{"num_hidden_layers": 12, "norm": "layernorm", "norm_place": "pre", "attn_scale": 0.0884, "init_std_qkv": 0.0285, "init_std_up": 0.0285, "optimizer": "muon_variant", "warmup_steps": 200, "decay_fraction": 1.0, "decay_shape": "pow"}
MLP neurons of a small language model. Each row is named by its layer, matrix (up: input weights) and neuron, and shows model dimensions 64-159. Each number is 128 + 24 x the weight over its row's rms, rounded and kept within 0 to 255.
A block is one neuron, or neurons of one layer that tend to fire together. After each block is what it responds to, as a language model described it from the Wikipedia text at the highest values.

L6.up1322 [167  86 152 138 142 115 136 106 113 147 164 109 151  98 105 122 118  88 126 139 126 147 110 123 114 115  86 148 128 112 152 122  69 117 142 101 148 145 123 105 110 125 119 120 158 132  95 104 165 198 167 122  79 125 111 109 114 163 134 151 125 121 133 125 174 114 162 145  97 137  96 114 135  81 104 120 143 113  99 119 116 178 173 172 105 157 160 149 122 134 104 128 164 161 159  86]
Periods, semicolons and commas closing a clause in narrative prose, plus said or Additionally before a new statement, e.g. "purpose'.'", "example';'", "Morris said".

L9.up98 [121 120  93 132 117 161 126 117 118 156 150  90 143 137  75 163 118 124  80 123 137 122 147 128  82 110 130 154 103 115 116 112 117 126 124  94 137  82 146 134 146 124 152 138 113 118 160 154 100  86  95 139 158 150 141 100 120 171 103  95 119 109 130 147 150  96 115 132 127 116 122 172 133 155  94 120 115 179 176 115 114 162 160 111 120 126 129 111 111 120  75 155  90 115 149  87]
L9.up121 [129  52 152 151 110 165 120 108 144 159 171 122 152 113  90 114 137 138 132 194  64 110 138 119 109 120 141 101 134 119 140 109 123 136  92 123 138 132  88 144 171 104 165 108 141 120 129 120 148 122 128 122 101 129 146 172 110 121 136 131  82 154 139 131 129 121 127 131 155 181 119 137 133 139 160 135  92 122 154 119 169 165 137 119 135 101 102 127 136 161 108 152 126 107 123 143]
L9.up211 [127 116 153 132 131 170 121  98 186 135 152  98 125 103 136 131 106 132  99 151  95 112 118 135 114 137 104 130 154  97  94 153 140 168 130  87 121 152 128 155 120 144 137  90 131 129  73 149 107 123 178 116 116 118 127 122 118  89 135 146 160 126 150 115 116 108 130 128  98 123 151 116 127 171 157 100 164 125 135 139 141 119 144 122 123 141  69 138 104  72 141 108 103 133 127  73]
L9.up514 [160 114  96 108 144 199 171 130 130 128 143 138 110 142 146 112 134  84 141 154 105 149 154 124 121  92 173 154 106 131 106 175 150 112 126  92 113 156 113 148 152 147 128 117 146 169 118 136 113  92 155 107 147 150 135 124 100 111 145 128 139 148 170 134 137  99 114 108 142 127 137 112 117 105  85 151  94 112 125 146 173 155  96 136 132 164 127 129 125  66 124 137  80 130 129 112]
L9.up1039 [110 116 127 158  97 190 123 116 137 140 128 106 135 121 111 115 126 102  86 136 120 100 134  75 162 120 121 116 123 112 102 156 163  99 115  95 137 158 117 112 130 160 131  72 150 136 140 131 115  91 202 168 124 145 118 116 120  80 138 132 145 161 170 161 144 129  89 108 127 136 129 122 124 134 147 103 110 115 109 136 164 113 158 159 100 141 137 124 126  93 104 144 124 159 121  74]
L9.up1084 [132  92 102 128 123  91 127 130 134 173 156 116 138 136  71 131 121 153 118 154 133 160 159 122  83 108  84 119 159 164 125  78 104 104 114 131 142 136 174 155 114 107 160 109 129 110 171 140 107  82 198  88 155 114 115 136 115 145 113 116 131 159 140 104 144 119 151 104  90 182 144 110 105 107 121 117 115 159 114 100 127 156  99 162 137  59 152 140 115 123  94 133 129 115 164 122]
L9.up1105 [175 128 123 150 147 145 122 119 135 174 117  88 120 146 136  87 133 105 102 173  98 130 110 153  96 155 156 133 146 122 156 156 131 148 128  90 159 167 131 163 205 137 138 129 144 152 142 148 158  90 111 113 148 149 128  68 115 113 121 162 109 117 135 144 101 107 139 103 145 135 128 138 127 145 189 112 123 159 113 110 155 143 193 169 103 163 118 128 122  86 138 101 122 143 151 109]
L9.up1563 [179 125 130 123  83 139  81  99 122 163 138 142  98 138 121  93 126 158 103 140 113 139 126 136 145 136 117 110 124 117 154 105 165 134 114 109 144 140  85 130 131 116 168 137 131 122  71 146 125 141 132 139 131 100 134 173 118 154 160 143 108 149 160 108 110 118 127 117 121 169 124 116 132 130 145 120 107 123 137 157 170 120 188 145 181 115 156 118  87 138 146 123 198 130 169 121]
L9.up1571 [104 132 133 129  91 113 164 117 140 129 157 103 104 102  97 149 166 125  90 159  84 118 104 108  87 152 134 172 116 145  94 152 120 132 122 122 134 132 120 129 140 133 120  88 155 115 183 123 131  99 131 131 118 114 158 147 107  97 110 133 130 131 150 119 118 118 118 127  94 164 152 142 101 135 131 157  81 118 138 145 162 151 163 149 108  81 143 117 143 124  98 128 149 137 122 135]
L9.up1734 [140 153 176 137 109 114 133 131 152 157 139 127 152 131 118 115 156 132 102 171 154 102 166 125 119 137 129 147 143 147  90 157 156 122 137  86 172 112 114 114 152 121 133  85 117 126 112 149 121  92 150  99 110 148 106 123 161 105 107 147 142 121 118 133 134 118 103 143 108 127 157 142 107 104 150 131  94  99 112 148 139 187 155 158 129 112 158 105 104 150  97 116  84 161 128 130]
L9.up1741 [144 108 102 107 142 191 109 122 117 135 158  67 129 146  90 158  96 110  91 115  77 149  92 115 141 128 141 139 113 122 103 154  84 142 159 107  87 111 134 130 142 157 158 106 118 107 113 130 113 116 179 102 144 152 107 116 108  95 157 135 112  89 124 122 110  96  85 125  80 118 119 159 142 114 151 126 154  91 131 123 149 120 133  96 103 161 113 153  90  68 156 129 107 124 113  87]
L9.up1807 [152  77 127 125 109 138 135 103 111 166 134  74 141 103 158 107 103 121 164 145 145 102 142 139 133 167 148 123 192 125  81  86  98 125 126  78 121 108 124  97  94 123 123  75 145 113 104 124 142 124 172 128 116 122 100 163 121 162 149 110 141 110 138 157  95  97 159 107 117  85 110 145 143 135 150 108 146 114 179 123 153 177 112  84 151 160 165 141 165 121 125 136 138 129 133 134]
L9.up1844 [120 125 152 130 112 142 110 130 142 129 119 161 150 105 100 141 138 126  70 129 137 126 152  91 103 144 151 149 152 110 134  97 133 122 121 141 104 140  90 124 117 102 157  64 133 121 135 148 137 119 147 130 121 123 147 134 145 134 185 114  77 106 136  88 124  97 136 142  89 171 178 114 162 116 132 139  95 144 170 144 140  95 170 137 159  98 129 157 112 123 106 120 133  95 125  95]
L9.up1849 [130 128 158  84 120 109 122 119 149 158 137 106 102 167 106 132 131 111  79 151 125 169 128 106 109 150 155  98 142 115 123 114 167  92  52 105 107 147 157 112 123 107 147  91  67  90 109 142 142 165 129 142 160 153 117 141 110 151 140 122 111 138 115 124 148  94 147 115 137 105 129 134 113 170 188 125 119 138 147 109 143 120 130 111 139  71 129 137 103 143 136 121  99 127  99 143]
L9.up1880 [118  92 128 142 107 135 105 120 165 108 110 138 137 177 117 113 155 152 122 170  81 150 102 110  89 154 121 148 147 161 107 114 129 140 167 123 126 128 153 133 128 110 163  74 106  38 121 162 157 143 149 120 133 143  97 127 112 147 130  92 137 133 102 121 147  91 138  76 126 135 115 111  99 180 171 138 139 152 149 141 116 122 196 113 112 135 116 115 115 108 104  98 104 124 119 129]
L9.up2020 [136 101 113 171  91 153 114 139 134 115 143  45 116  72  99 138 117 128 113 130 105 121 108 121 143 132 154 116 114 111 131 140 126 104 146 111 138 141 143 148 140  96 162 113 114 134  87 145 140 125 170  83 104 131 118 123 121 115 126 177 134 100 145  89 141 128 110  89 126 135 128 118 109 136 190 162  92 130 162 114 153 159 146 110 154 120  71 114 158 165 134 123 119 153 140 111]
Main verbs right after their subject noun or name, often speech or naming verbs taking an object or clause, e.g. insists, named, notes.

L4.up19 [161 135 125 153 142 160 119  87 106 174 100  74 121 152 110 110 116 105 102 125  81 111 131 116 140 101 149 128  92 117 104 146  79 129 147 106 126 119 111 109 151 139 181 127 130 101 154 154 128  90 172 153 117 118 134 132 124 122 110 129 151 120 136 100 121 119  79 117  84 179 130 124 180 137 117  94 143 135 125  81 127 129 139  73 134 128  74 127 136 113 106 113 139 126 104  71]
L4.up546 [146 133 137 117 125 165 113 104 121 181 116  86 141 125  87 130 135 131 102 138  79 118 129 102 128 122 135 106 111  88 128 159 103 118 163 121 162 116 122 134 129 117 186 102 122  94 155 191 142 104 168  93 132 146 156 108 151 112  84 146 117 117 156  83 119  95 101 154  83 153 128 115 142 157 150 132 138  87 103 102 147 146 166 132 132 134  65 152 104 118 118 101 142 112 105  89]
L4.up865 [152 129  97  98 109 119 161  95 122 162 129 126 152 112  34 142 139 118 111 140 125 155 141 119 153 113 160 125 138 117 124 156 135  89  98 135 135 106 140 116 119 137 120 103  79 105 101 169 128 155 161 165 108 121 120 132 141 115 105 157 157 101 123 111 123 167 125 131 122 140 136 108 176 138 134 102  92  95  95 157 152 146 129 118 104 160 118 110 115 155 117 128 137 136 108  97]
L4.up1088 [146 126 142 147 137 135 118  91 151 149 163 101 116 139 109 114 124 122 110 144 112 111 134 120 141 138 123 108 127 162 127 136 119 112 105 142 176 164 126 124 107 113 148 114 137 134 189 138 179 116 135 118 110 180 105 101 119  92 112 159 106 137 143 101 136 122 105 140 133  85 103 121 179 179 120 154 175 112 137 115 137 122 141  88 113 121  99 116 139 113 141 107 119 141 146  85]
Main verbs of narrative clauses, often past tense or passive participles right after a subject, auxiliary or "to", e.g. made, agreed, voted, published.

L6.up1696 [155 136 151 119 120 123  87 158 123 126 146 138 106 143 155 134 138 148  95 138 119  99  99 152 159 130 110 143  94 139 137 126 150 116 115 135 116 122 142 152 139 120 139 160 139 113 133 115 126  88 100 150 107 161 142 130 150 136 142 128 145 125 150  79 149 122 122 106 113  99 124 128 149 101 149 151 100  92 102  99 169 154 142 173 147  97  97 163 177  98 105 151 118 101 154 133]
Word pieces in the middle or start of proper names, mostly surnames of people, mid-spelling, e.g. Bu-ech-ner, New-combe, Car-val-ho, Bott-icelli.

L4.up427 [123 136 132 140  91 129 124 108  58 133 154 107 104 149  96 137 131 130 124 121 138 126 135 110 164 127  98 131 121 149 103 101 138 102 153 124 124 114 133 114 140 121 145 158 141 146 153 142 119 139 119 109 120 149 123 127 173 107 128 123 163 174 119 131 101 136 114 143 161 101 121 134 147  87 156 132 160 129 121 179 142 144 164 140 114 123 101 116 165 124 111 126 144  91 133 140]
L4.up533 [152 127 127 102 137 111  99  92 106 170 167  99 107 105  99 153 111  95 130 139 136 134 127 138 144 105 140 156  83 148 113 164 124 138 145  88 121 138 125 156 141 101 155 150 126 139 175  97 140 154 120 125 148 145  97 135 144 119 136 100 162 167 117 145 130 157  96 146 113 105 109 144 127 107 154 125 165 112 133 150 167 162 139 151 114 121  90 120 172 157  97 156 190 123 138 152]
L4.up1515 [149 115  75 149 147 114 100 124 106 135 119 129  80 135 162 112 155 121 129 111 155 152 144 144 125 104 165 144 149 101 111 143 116 166 100 145 126 118 167 121 160 146 162 138 154 128 114 129 111 124 115 117 119 168  59 145 134  85 103 155 138  91  97 114 127 111 114 133 121  87 130 117 144 106 177 183 121 143 132  71 158 125 129 132 135 156 108 127 190  84 108 120 150  91 188 179]
L4.up1564 [ 91 118 132 137 110  85  96 128 108 151 173 152 145 127  66 129 122 111 144 117 128 102 121  98  87  98 132 111  81 165 138 136 120 142 153 138 130 113 166 103 126  75 120 158 176 152 169 105 122 132 111 164 115  67 160 106 168 150 140 127 164 156 116 127 148 158 152 157 137 139 128 116 166  75 161 144 119  86 152  96 118 131 151 152 106 134 140 131 195 125 111 132 158 141 116 151]
Surname tokens, or the last piece of a split surname, right after a first name, e.g. Tom Cox, Kyle Orton, Petrović, Roessler, in sports tables, lists and biographies.

L6.up1845 [124 102 141 154 137 170 112 103 109 132 110 100 145 127 139 136 142 151 101 133 120 133 112  98  90 123 102 104 150 101 113 139  86 103 143 105 116 187 142  95 168 135 159  73 116 123 152 150 104 126 164 101 139 130 161 125 146 107 129 145 126 125 110 158  87 112 118 135  53 132 160 125 128 141 101 117 138 116 120 136 137 117 157 147 119  93  46 135 128 110 123 124  71 172 110  95]
Main verb tokens or verb-word pieces, mostly base forms after to, could, or not, such as review, lift, accompany, der-ive.

L4.up194 [145 124 149 119 133 138 108 147 146 149 135 140 123 106 181 136 120  66 125 119 135 102 149  97 137 128 129 110 112 128 119 155 115 150 152 112 118 138 169 122 125 125 153 121 109 123 157 133  94 115 156 147 127 169 105 161 165 124 125 140 138  51 107  92 118 115 174 148 141 112 125 121 163 134  88 126 138 163 157 136 126 117  98 108 138  87  94  97 129  79 130 129 142  98 138 170]
L4.up632 [105 143 157 146  72 143 125 143 143 139 156 161 107 111 178 118 141  98 124 114 118 106 114 108 125 147 139 135 132 113 122 180 138 154 126  97 107  95 151  88 135 130 160 145 136 106 125 119 102 103 131 113 118 171 167 155 138 132  79 135 139 135 148 118 137  82 109 112 150 121 149 118 142 107 153 151 128 112 124 137  71 129 135 165 111 114 114  91 184 121 114 160 133 121 131 100]
L4.up1397 [136 117 128 128 121 152 132 174 124 154 110 108 137  94  86 137 127  98 103 127 135 111 150  98 113 121 120  89 131 108 141 166  92 132 116 114  81 149 106 152 147 123 173 139 108  98 175 148 122 110 151 141 132 181 117 124 116 143 139 142 175  84 125 127 122 125 127 195 131 151 125  62 163  98 111 163 154 126 114 122 168 115 114 166 126 122  93 106 155 133 151 141 150  56 171 145]
L4.up1590 [162 162 109 114 115 133 107 111 131 109 123 117 135 117 177 112 111 131 110 110  57 151 138 115 155 114 128 139  62 141 116 157 126 148 181 112  86 137 136 141 142 122 129 144  86 126 107 148 138 112 136 109 116  96 125 163 132 148 133 134  87 136 144 116 123  95 117 113 122  88  90 141 115  82 126  96 153 124 152 134 131 140 119 161 129  81 157 142 110 125 143 142 142 105  92 146]
Full stops closing a complete sentence in Wikipedia prose, often fused with a year or bracket, as in "player.", "in 2012.", "kiss).".

L9.up111 [165 114 138  75 131 163 142  92 147 114 125 154 150 108 121 114  97 111 124 119 123 119 148 138 186 165 145  90 117 147  64 110 142  86 154 163 114 170 167 138  97 108 121 158 148 114 133  99 126 117 101  89 139 114 146 131  79 146 129 114 131  90 108 139 121 156 156 162 120 148 115 130 127 123 140  94 156 177  90 154 119 117 151 162  97 129 129 141 127 110 165 106 122  88  92 170]
L9.up130 [148 150 168  92 166 118 130 101 114  94 126  91 128 113 148 127 122  87 110 108 125 125 130 161  90 144 130 115 182 150 143 134 164  83 109 105 108 131 157  98 150 118  90 137 136 133 153 167 115 113 128 120 168  99 124 128 105 136 171 204 131 121 120 103 167 142 127  86  89 130 131 151 135 104 139 133 155 125 150 129 120 103 151 126  91 140 126  85 122 125 106 150 127 128 121 155]
L9.up335 [102 141 122 103 109 150 136 114 151 118 132 134 131 136 171 100 136  99  82 137 134 107 120  54 137 167  93 126  98 140 115 135 147 134  82 155 150 140 114 153 124 125 131 112 165 145 161 157 127 151 132 120  92 119  98 118  99 129 136 142 153 146 103 161 121 111 110 109 175 129 117 144 129  96 116  89 123 119 122 193 124 108 152 114 174  83 117 143 119 152 116 145 153 141  97 159]
L9.up391 [139 134 178 137 131 106 134 130 142 126 167 123 131  99 142 137 107 139 123 124 134 125 128 143 158 113  95 102 163 142 122 155 118 125  97 171  73 111 147 138 130 117 123 184 120 145  98 133 117 109 123 149 183 152  98 204 118 143 116 164 122 116 184 147 129 124 169 134 133  98 104 135  95 138 136 147 109 160 123 166 159 116 127  98 133 125 127 151 131 121 133 138 146 111 144 145]
L9.up562 [164 137 125  77 145 177  98 136 124 132 160 143 148 131 156 159 136 103 126 148 125 139 156 102 156 140 139 124 113 130 138 135 103 134  98 129 102 127 132 178 118 110 102 139 148 137 145 155 123 124 136 139 122 131 150 105 136 120 159 128 106 136 133 113 123 130 113 114 158 144 101 111  78 165 135 116 116 150 145 132 109 170 151 153 119 158 114  67  85 131 115 131 118 140 170  97]
L9.up573 [ 87 118 136 121 101 112 106 122 155  94 113 112 176 116 155 166 145 139  96 138 120 123  89  93 176 171 106 172 138 107 125 123 103 132  76 103  99  95 114 117  82 145 118 100 107 164 147 136  94 155 118 109 142 114 142 152 127 110 140 112 155 208 133 145 139 132 106 117 129 145 106 136 132  97 113 107 100 146 142 155 108 113 134  60  80  97 122 129 163 136 117 109  72 118 117 113]
L9.up596 [164 112 158  70 122 154 101  95 116  83 180 149 150 129 171  86 120 126  87 124 113 118 115 119 118  92 135 181 127 101 131  94 145 176 119 147 106 119 145 128  84 169 118 129 138 157 148 107 103 142 114 165 125 148 156 161  88 137 142 124 106 144 119 172 175 100 114 108 104 149 119 108 142  87 101 144 124 138 100 159 144  84 136 136 117 167 147 126 146 115 153 110 153 137 157 119]
L9.up600 [137  98 128 121  74 129  97  94 101 145  97 120 114 147 171 124 104 127 172 126 104 115 164 110 165 141 160 129 121 140 134 128 127 120 143 138 135 109 150 118 192  83 132 153  95 124 111 151 120 137  88 120 120 113 157 155 142 135  94  96 103 124  99 157  98 119 130 139 134 149 110 140 163 171 149  99 152 141 144 138  90 147 124 144 137 113 148 161 146 110 175 146  93 123 121 140]
L9.up731 [121 159 164  73 116 150 118 115 180  89 138  82  79  94 137 112 129 142 102 139 149 122 106 115 132 112 116 100 144  83 107 109 190 128 145 148 137 126 119 124  93 138 152 102 163 150 122  93 106 120 125 104 139 142 133 159 128 133 123 142  79 134 136 118 119  89 119 128 105 133 118 129 168  93 100  84 108 136 119 136 131 104 161 100 146 103 118 122 122 117 141 105 132 111 112 127]
L9.up838 [181 140 127 106 108 139 150 134 140  92 145 117 137  70 183 157  94 163 130 132 149  94 109 150 151 142 169 186  83 112 142 124 104 156  93 143 119 143 144 134 144  94 148 156 124 137 109 126 109 110 134 181 130 111  83 162  96 142 125 125 114 111 109  84 124 146 134 177  93 116 116 102 140 141  97 140  92 148 121 140 167 116 164 166 144 131 108 117 188 133  98 132 141 135 102 111]
L9.up962 [112 115 133 110 108 114 118 127 155 151 128 134 116 110 142  91 104 126 124 120 125 151 102 138 104 140 140 130 134 109 139 148  93 147 159 140  81 143 157 114 146 156 136 140 153  93  98 132 119 175 118 142 140 105 119 153 126 110 142 162 148 105 134 113 138  98 120 102  95 147 108 147 113 154 147 111 121 139 122 135 119 135 150 178 123 113  96 143  90 146 126 155 142 118  96 128]
L9.up1006 [153 138 127 130 115 129 149 144 135 119 165  90 136 102 101 142 120 132 140 120  87 148 100 124 133 119 155 151 146 156 112 135 147 170 102 143 118 114 166 130 122  95 127 122 162 105 166 130 135 105 127 143  94 148 111 133 164 146 132 111 111 127 124 141 161 151 138 164  89 141 144 107 119 126 135 130 100  94  95 167 103  74 122 120 122  97 142 129 136 133 141 143 145  79 142 127]
L9.up1134 [164 137 140 121 102 100 128 118 174 154 120 131 170 136 147 120 144  91 174 111 125 126 112 135 115 151 163  90 164 121  85 103 120 122 108 162 107  94 159 138  93 116 135  95 112 121 123 141 133 193 135 143 158 131 117 148  77 140 149 139 157 113 107 162  99 130 159 120 140 126 125 107 125  87 122 129 122 112 118 146 133 146 175 135 101 141  72 134 140 102 152 125 121 100 121 119]
L9.up1259 [ 79 129 142 113 137 172 103 110  93 144 168  94 126 145 153 137 104 127 127  89 107 151  93 123 151 140 149 126  86 118 143 129 102 107 134 148 114 104 186 154 107 143 110 114 168 125 169  89  82 111 117  99 100 119 166 166 177 143 108 148 122 165 155 172 144  96 131 156 123 157 112 144 132 134 125 142 158 100  90 130 169 104 128 139 133 122 130 106 110 121 131 131 119  74 132 125]
L9.up1470 [137 126 144 131 150 128 117 106 124 105 150 141 121 146 136 170 148 123 117 141 167 111 135 129  95 122 126 121 122 123 116 141 167 130  98 148 140 171 171 145 132 126 137 126 117 164 118 113 103 137 101 161 197 129 102 144 107 162 142 167 138 161 126 132 139 125 134 135 185 102 162 130 121 153 117 160  97 124 114 163 143 125 134 128 106 114 163 124 144 134 142 112 128 128 116 173]
L9.up1981 [ 94  88 115 126 112 137 123  90 121 138 134 110 162 187 144 102 136 140 111 165  81 116 127 102 133 175 145 107 130 134  93 140 137 142 103  82  93 111 137 132 147  82 125 140  98 148 153 161  90 135 121 124 175 125 144 118 136 123 152 147 164 105 102 136 162 126 147 130 164 179 137  99 107 120 155 139 112 128 121 146 162 184 176 148 132 114 150  96  95 126 174 150 123 167 150 120]
Sentence-final periods closing a descriptive clause in biographies and articles, plus last word pieces of people's surnames, such as Nad-al, New-combe, Kendall.

L9.up124 [100 163 161 144 139 132 154 121 108 118 152 135 179 112 114 107 127 139 100 103  83 114 146 154 161 161 102  90 139  95 125 159 184 147 135 124 130 131 141 113 150 103  89 139 164 103 124 170 158 131 109 126 130 141 127 142 109  79 187 166 120 111 101 144 101 159 100  97 128 104 126 102 140  94 142 114  98 141 144 117 137 110 118 112 131 166 105 119 147 118  80 159 153 137 110 129]
L9.up200 [103 122 147  87 139 130 144  97 120 157  97 105 155 122 122 126 150 111  73 146 108 112  93 146  99 146 114 175  79 127 174 154 141 132 100 117 126 106 146 117 122 122 125 121 183 151 157 140 107 112 150 165 126 160  86 143 131 167 157 162 107  96 145 116 122 159 149 127 120 129 160  87 116 140 111 140 102 132 120 181 182 135 125 117 120 141 126 115 163 140 149 146 148 139 149 110]
L9.up263 [151 133 137 135 113 132 136 136 122  99 102 105 131 126 161 137 177 140 111 149 136 105  89 154 111 132 119 155 156 108 147 127 164 122  85 122 100 137 143 106 127 106  93 125 122 123 109 168 112 109 153 129 153 134 141 162 150 165 156 133 121 118 143  94 134 104 106 134 140 104 157 113 149 164 151 149 129 169 118 142  91 128 139 146 143 141  86 102 127 150 167 122 146 127 131 107]
L9.up406 [128 129 166 108 140 181 129  97 130 122 108 115 151  81 125 126  98 147 129 148 121 108 138 136 118 115  95 169 145  78 117 119 141 143 105  85  96 104 149 118 157 113 130 135 173 110 167 181 123 137 107 133 106 158 166 142 136  75 125 130 103  97 152 132 135 144  89 107 124 127 152 106 166 110 117 173 123 117 133 129 146 142 142 152 134 135 120 149 109 155 123 155 160 100 106 104]
L9.up815 [174 117 102 131 105 135 126 103  95 131 134 103  47 163  91 155  78 103 126 119 104 117  93 128 106  83 132 145  82 153 136 175 104 124 143  87 107 101 122 106 182  69  92 155 124 162 107 142 107  91  97 125  96 134  95 126 110 127 134 103 129  97 169 141 154 174 120 108  65 153 142 178  91 119 139 155 108 120 152 146 129  86 132 121 111 124 127 136 120 101 111 139 144 125 139 109]
L9.up876 [121 111 117  83 175 129 128 138 127 152  94 105 167 130 128 118 156 112 188 109 103 138 136 135 129 124 144 121  94 170 122 113 104 131 105 163 126 110  96 161 138 108 156 165 125 140 115 148 126  90 107 107 114 131 147 103 134 163 140  77 128 135 144 128 101 110 136 137 110  88 124 103 129 131 175 126 145 152 119 123 132 109 116 150 178 128 120 129  77 117 156 145 142 140 122 112]
L9.up939 [139 144 123 118 136 161 137 100 108 111  92 105 154 116 120 154 139 134 118 170 128  76 110 140 158 151 117 152 107 115 113 111 156 156 153 104 119 124 158 154 127  99  98 144 138 102 124 187 116 140  96 116 107 180 116 156 129 107 128 162 110 118 139  79 137 161 112 120 107 127 148 130 137 153 139 159 107 126  84 125 111 150 127 151 176  97 106 157 108 131 156 163 116 114 141 133]
L9.up1009 [136 133 139 136 113 115 121 123 125 134 116  99 111 116  86 140 154 108 118 147 123  86  73 111  92 148 128 122 151 146 147 141  64 159 111 124 129 119 154 112 143 109 138  98 173 175 157 119 130 159 115 155 142 149 162 146 101 159  95 146 146 143 159 121 139 126 137  84  89 149 101 131 111 120 139 115 125 142 151 138 133 115 102 112 138 160 155 137 158 122 138 140 119 124 145 120]
L9.up1247 [162 167 118 130 157 144 136 152 107  77 151 111 121 105 108 169 122 156 127 109 123  91 125 143 165 150 117 170 130 108 142 100 163 129 144 101 103 120 142 147 141 146 117 103 135  82 128 174 159 137 128  84 141 169 141 147 140 129 196 117 117 135 161 131 155 148  96 132  98 163 131 126 172 120 162 104 151 125 134  88 114 119 125 171 183 116  83 111  96 115 139 109 121 114 138  88]
L9.up1292 [ 88 118 133 107 138 126 160 101 144  99 116 133 135 159 145 161  54 131  94 127 131 157  99 126 145  98 151 140 123 105 130 142 113 161  84 146 145 145 100 128  95 131 106 138 155 155  81 104  96 137 116 121 137 144 105 100 105 164 102 109  88 112  90 153 137 160 138 157 105 183 168 112 181 163  77 136 121  80 140 147 114 147 147 103 135 136 134 136 124 130 145 106 147 130 132 144]
L9.up1349 [114 151 135  93 108 165 151  98 102  66 135 129 162 100 113 122 116 110 114 150 118 113 150 119 120 130  92 162 124 132 170 145 110 144 143 112 137 158 179 118 124 136 169 100 178 117 164 149 127 160 111 130 172 143 120 165 125 125 128  99 127 144 113 157 128 156 134 116 157 143 148 151 124 109 160 107 112 132 158 122 116  99  98 148 117 174  94  92  87 138 125 120 166 128 129 125]
L9.up1357 [148 130 118 126 108 115 182 142 123 144 132  87 138 144 132 101 154 111 135 116 144 104 146 135 156 134 116  94 132 131 148 115 124 113 129 160 138 146 151 127 110  97 120 175 169 169 149 102 131 177 143 141 104 127 144 162 104 121 106 110 129 166 144 152 117 176 152  86  89 124 165 149 115 114 106  68 127 136 184 144 126 124 133 134 157 112 124 146 131 136 112  99 157 110 131 125]
L9.up1661 [137 133 151 138 117 143 147  97 125 120 159 144  79 113 113 134  95 162 151 130 138 115 131 100 115 114 166 172 151 135 150 119 119 109 125 139 116 161 142 118 163  99 140 124 105 129 103 172 162 133 145 142 147 143 125 134 151 116 169 101 143 149 115 116  95 156 127 128  78 137 107 179 136 144 121 145 114 156 111 147 151  49 151 145 139  82 136 130 167 158  90 108 134 138 120 105]
L9.up1769 [163 126 119 122 186 144 151 113 139 113 141  91 106 181 123  95 116 150 100 127 100 132 117 144 139  87  89 125  99  87 124 131 142 155 147 128 114 118 112 167 139 117 127 138 156 115 138 154 143 177 135 152 139 128 107 149 123 153 137 123 119 114 146 131 120 127 135 181  88 144 105 104 119 168 121 170  88 130 143 116 100 127 110 143 114 137  76 114 108 142 119 115 148 125 123 132]
L9.up2000 [ 86 125 120 137 122 154 135 151 146 131 128  98 115 106 126 154  73 142  99 172 127 158 136 157 133 139 104 160 180 136 135 113 137 154 117  96 112 120 145 103 113  77 113 100 132 113 152  92 109 143 157 126 108 137 107 137 131 134 155  98 103 132 170 146 151 125 108 124  93 147 132 150 149  90 103 113 121 148 168 150 180 123 143 121 114 116 114 110 167 184 118 112 174 161 155 123]
L9.up2038 [134 150 140  56 138  98 114 118  93 132 142  96 136 135 145 133 133 106 163  65 169 170 143 129 120 145 140 155  97 124  74 140  93 107 105 140 158 150 100 128 127 127 113 103 176 156 136 140 118 130 128 101 116  95 104  96  74 133 108 149  74 124 152 139 130 118 104 146  98 136 120 114 168  81 116 114 129 134 151 146 137  91 128 135 144 120 121 170 140 159 126 134 177  71 117 115]
The final word piece of a proper name already mentioned in the article, often a surname opening a new paragraph, e.g. Kofo-ed, Che-ung, Drin-feld.